python train.py --n_layer=14 --norm_place="pre" --norm_eps=1e-05 --rope_base=10000.0 --qk_norm=true --tie_embeddings=false --extras=["capped logits"] --init="normal" --init_std_o=0.0 --lr=0.0146 --warmup_steps=77 --decay_shape="linear" --train_tokens=486500000 --dataset="wikipedia_en"
MLP neurons of a small language model. Each row is named by its layer, matrix (up: input weights) and neuron, and shows model dimensions 400-495. Each number is 500 + 50 x the weight over its row's rms, rounded and kept within 0 to 999. Numbers have three digits each.
After each neuron's rows, "fires after" lists the tokens most often just before its 100 highest values on Wikipedia text that the model never trained on; "fires on" lists the tokens most often at its 100 highest values on Wikipedia text that the model never trained on.

L9.up325:522499513533407508534503485462528618509481425543399484452471534548532603458518454554489492558477489630543504540492533457413475486471477490542568467399460422558542474601411394513490435467549579561550463475438496416494467481538469455571464559510518510538473504567477457391396397492548464496
fires after: "0", ",", "5", "3", "1"
fires on: "0", "5"

L11.up1987:532581472483505494539426541492444429543530471544466495509492386439459389580504579441477550546592460493525433471586489442484503527503502462392479481507546458534579559507475547538504585435530502449508550507571527496430541473443452565466504543580460453462500529430486481507541483426421493531
fires after: "0", "8", "1", "5", "4", "3"
fires on: " |", "8", "5", " o", "6"

L11.up547:517500488561521480572438596423552476493440441533520488600458502478521509429448483411444561520544549473393457458459460546479451505498416472497515446541430438369491484528472479461535461499562561533475585523559566549557574518579556568500519392566514493540446528509535528422481450433482511521
fires after: "2", "1", " |", "3", "0"
fires on: "–", " ", "0"

L11.up265:451507488522533562479545555602481396461444515524472532536474435462529489464497457505493470518570439490522508518550523551464413581528468500518556532500555481519601560476469478417551409429581614522464496426495495483388458525526471439510570521530536496519486494519546466464480398486579464539
fires after: " ", ".", " the", "|", "3"
fires on: " ", "1", "2", "4", "3", "6"

L11.up1764:497438541509384469461512492414521508497498474560419524673551526525462454436588470504441520482563526476552548490540503569445494461449474459463523534594584440471442528527543512496500472576505581648521511479415533573502513498470462514435489381522437442425462522383394492429466480435559505538
fires after: " |", "1", " /", "4", "3"
fires on: " ", "–", " ("

L9.up1623:606467495530536544503469478406656365486473544536540445475525556399470438481586533436469528540530522478521513473487482506456455435477435508548481447531423487473488550514646550451519471574550506459468542514570547452463574489461516489491599462412494473500554542560579523495470459469531515579
fires after: " ", "1", "3", "2", "4", "9"
fires on: "9", "4", "3", "2", "1", "8"

L11.up1850:399511407471435481512471476400484567541490523490517511519503418458472646458459558443488480503583535627496465511442537519511544508468459495567425542454524627494513509500455597500481429463519463481518553511565550492442455579522435570575454477567589499562473498595524407431412550538532496476
fires after: " the", " in", "The", "'s", " The"
fires on: " first", " early", " a", " last", " final"

L9.up978:500528463509506423561502506599456536471341490559541565474485492538522560430563449503582487462502453471563470531541493450549559557471497465488491528537372492540583472501522365492532480536460487420449525475480438507496536562431403529572566560549536590435371477461544494474445526527460461548
fires after: "3", "1", "6", "4", "2", "7"
fires on: "."

L11.up160:476489477540600449552440506467498436490558460531395484429499416513503417456457425519501421522418515608538460564528554522480454561562556532565558544581431465442447573474437558393506490554514473421575445430428557519479520517540503453629526432529439507505508431402487507511567466434500525494
fires after: " ", " |", " (", ","
fires on: "2", "3", " G", " M", " B"

L9.up1524:505510453551509613496461572512518424531529537600487492475521518458508558625638503416515560553539576483472462538513502537454436529570484433543532561547502486471557497534457515422574480434489517523492600562572523493456521466489416563513496592501575480450602522427411566482505404585581595433
fires after: "0", ",", "7", "5", "4", "3"
fires on: ".", "0", ",", "-", "4"

L11.up1320:546428528502541492498537570408537392539465486490454499495455523588532529545527427528466565499467448579565470485538550512476414443597561537492560486457496540668399394512538477573504464448543502404537526461457453472552437510536465490532487419564443561478462649506501454425384515424521492463
fires after: " |\n", "2", "9", ",", "ales", "1"
fires on: "0", " l", "|---|---|---|---|\n", "1", "8", "|---|---|---|---|---|\n"

L11.up1992:536439484574488481548441479544518499563420481498551523570429564602469576512452544514482488552613500505502533524466416536548501550404550620460495510570436575568455462422466380466443507539424510523422542589525453448560503519456571436562493531484510554436576506428439435519512442538503474576
fires after: "0", "7", "9", "8", "6", "5"
fires on: ".", ",", "0", "9", "1"

L9.up51:501435554512511505471520441559623452462458515432546455474491497492555567505499550465511507532527493512517506561465560452472602506410414586522594395490538557537524474592511474541466616585518399510538518536482555600544446495497563501471497440456451550534453493537460443569515547487609434530
fires after: " ", " |", "|", " and", "-"
fires on: "1", "3", " —", "2", " others", "6"

L9.up1716:663523516475464489503488489568583449484498481468494443465468562571497530508427570552538490543477491504412426438538450600463485466447498520447497507560462533505472526514486453503435411428505451553500495503455472431500599590426602566522578453473655566558509427484560567506528565495474436517
fires after: "0", "1", "9", "2", "8", " "
fires on: "3", "2", "5", "8", "0", "6"

L11.up774:482460536570507506490492539533484428558399567540524524531628468461462523487627435549517456426560522496598495494559474486499469450525426477431578554558513452518517497461510533463495491508517543536489411558433496455465537485450486505472543472491506520471447555407507410479533516435505399505
fires after: " ", "1", "2", ","
fires on: "1", "3", "7", ".", "2"

L9.up1530:539459520522526377496513560547630511426438502439515616406503476482517570594467504516575530489508482580446434460515447529532543476529480519579539485539411478550481539463500529460479526485523542506486507548459605453512428475533549418418469450563563427537484511614590471534556571589511540450
fires after: " ", "-", ","
fires on: "2", "5", "3", " ", "4", "6"

L11.up1395:476513518531526520453590518455504485529418580578438532509466437480519480485498522527539490450547470427519516486483458446537501498453461427427564552557445531406535534517529560503479490498534597565545466486442472422493471523571485453526513509560493468516536484509539428498488550471606544565
fires after: " ", "1", "3", "2", ".", "0"
fires on: "1", "0", "3", "2", " "

L11.up837:472537466472549498539556471594491623521518427493455466491533537411474519510471452566444410538454480550570553501644596501547437430529528590505525561510546480484478528447532487434399555579512479462524501407444465540562538479455531489635549511539538518494489403429497577590473491478449487585
fires after: " ", " $"
fires on: "1"

L11.up1165:430458490504547496471472486500446510459519442482463608567558477469434487469504511510507463467535531447501527546510548491533519453540519552422532501469478434520535473456498542518587429487432465514448387591442500490465548499480543384531484566478493453500504457428467475438469432454457455431
fires after: " |", ",", "5", " ", "0"
fires on: " ", "5", "2", "4", "3"

L9.up843:583550538460589506474448490483501564463383507454534472466481427448496483420524419485506524574500536492586510459441467479541417497544500434632534493507433450414505619511384458456497493434402512489521497445526573474528385426555474537490515518422521498556506469568528576553547501424513433459
fires after: "1", "2", " ", "–", " and"
fires on: "9", "1", "0", " "

L9.up72:444533485440517520501496467469550510496432563487511517544523549463445552498507548481561582417585472506424492490536494509474550530483517585504518549579515460491450485494485662583393556475583504610536514522529499509549563513462441472542429478549487466429451523522567450477544480489537540517
fires after: " in", " \"", ".\n\n", " for", " In"
fires on: " the", "A", " a", "The"

L9.up1315:500568414516505535458447465501462490448477527537491543521517557492387423438554464418477479462536575542512494499481437475503588496462516445426406546475461471514578485478456465529484537418444509551607427512566496360497525572454454473459378551486466490489381512514471461427459458422491536601
fires after: " in", " In", " for", " the", " For"
fires on: " the", " round"

L9.up133:499410427505483517425476528539460453568472469506539467443469481522528521534421449566480498494589460535428612411484505456567565524440569560437511495529457529597509590417492565558410509476383505571556487626467517539559416389483562495472516471535574484481466385479572502472547550460493519548
fires after: "7", "0", "9", "8", "1", "6"
fires on: "0", "9", "8", "4", "7", "3"

L9.up730:525508525437419560481511476545492470464531540512523461510397477466545543508471503491535533438487426523525510560481528518437526492452455589623505421496515538490508498572493510477504474512430473420471494579546566535581456372417440548429486512497435514476444488500572566567473508474417516566
fires after: "9", "0", "–", " ", "6", "1"
fires on: "1", "9", "8", "2", "0", "6"

L9.up460:487467454423504493494442552401559495506441489419459509393514533575432606510500443485547509557520462552412433522648488568561514563545538574465520487474456432476558510500450505435506377519495537477552566568523467515579538570502613486507543377502458511606470556570499503434436460554473551548
fires after: "1", "8", " ", "9", "3", "2"
fires on: "8", "2", "3", "7"

L11.up1626:488522527579438520568465448450499441531464455542536550355466563551423459426515560483481470544487402585480432525472501458508532567475454460432511440452393534501520544445477527580437521586525571536478506522523364467476521507487403540525483499570519408536492469490480499503501434464518528595
fires after: "3", "2", "4", "0", "8"
fires on: ":", "′", "°"

L9.up705:465430453483556585492463495513502531459469459493472478603496500487425532451470519478603501517598540457509525471514560483526563472498507525532361551498515512471511411523496497514414527533548495498467486569632554512505604498473514384392533578439458485426386478595492457508500421546464427430
fires after: " in", " In", ".\n\n"
fires on: " the", " in", "In"

L11.up1333:549386461572478528478563473446563514509472529485523459537539506444514453491536416525511470527521542521506456523514527647465449531457477489452508592417580421577492488449511486511527525462451576560444585500540478464426581497493441445447433472467414368527514473396486490484460368440580494533
fires after: " |", "0", "5", " and", "1"
fires on: " ", " (", "–", ".", ","

L9.up61:447541622447552564606523486478454419493472516535431578435434479518445472533563495416413501428476485542496549545529501492476491526458445508508520549464519389544496454487432552523541414568567457472433549468470431452508475541488527472530455503525538410419467474511445375480511445533575470494
fires after: "7", "6", "0", "9", "8", "4"
fires on: ",", "5", "3", "4", "6", "2"

L11.up1418:538434600429474559452474516506552551536412485518527495496436573476554497490485429575464628518473467422561556570446430511608475522489475552543502483434425533467525575571533541606470435372484439591467561468498450501588518443495475472516504579496442439480491473513470519597558516427518526540
fires after: " ", "1", " of", " the"
fires on: "1", "9", " p", " brother", " King"

L11.up1665:529549502523520474456600488585538575605448483475595461517477426542414567538563421560454605502559456509564557472472557518426511508513616481449521485423446476462353535533529486441451542495524397543494455481474405473554594508516532511501504471384474491451547479440538600487523487443544560523
fires after: " ", "1", " $"
fires on: "1", "9", "7", "6"

L11.up1144:522491416571598466557471478549494502555530436446395535520395516458544528545482480475518529561556509461523529480485505530471573437449428468530517407511406432537471404415615453500462546489473562490559466476439586476523530377463547515492485442500507421502415559540498484562479546425541454536
fires after: " |"
fires on: " "

L9.up1909:645453422541451512514528517455550481433386510545468549482514505475439504368493450528528450437501501574472487467516598364458545567424534535572468663574503542626482490529487482445444508431527569610542498493537565457507455515405523554572420489487549564454466492529513413398510456426526506500
fires after: " the", " in", " over", " In", " \""
fires on: " the", " first", " La", " last", " opening"

L9.up1419:455623543472480506492456606459441485486540548553495546451423561578480459517559458520569549549530414439435494432525480581516505525456517480445543462561472531438607448511519460486512530517418533499516479517417399485449501481536446430483447496476566525535481368453496397522471515538438547495
fires after: "0", "1", "6", "3", ".", "2"
fires on: " |", "1", "3", "9", "4"

L11.up1958:539470528422453548582497483617523495523451572510600487396566504518511444526486476540483540548458520503523473519518483524563498518523454554480553523581468558552538620477461567506430510481567495556429491507432461497524519541429528503457575508453481390458463496455497460367457433506559519505
fires after: "1", " ", "7", "4", "3"
fires on: ".", ",", "2", "-", "1"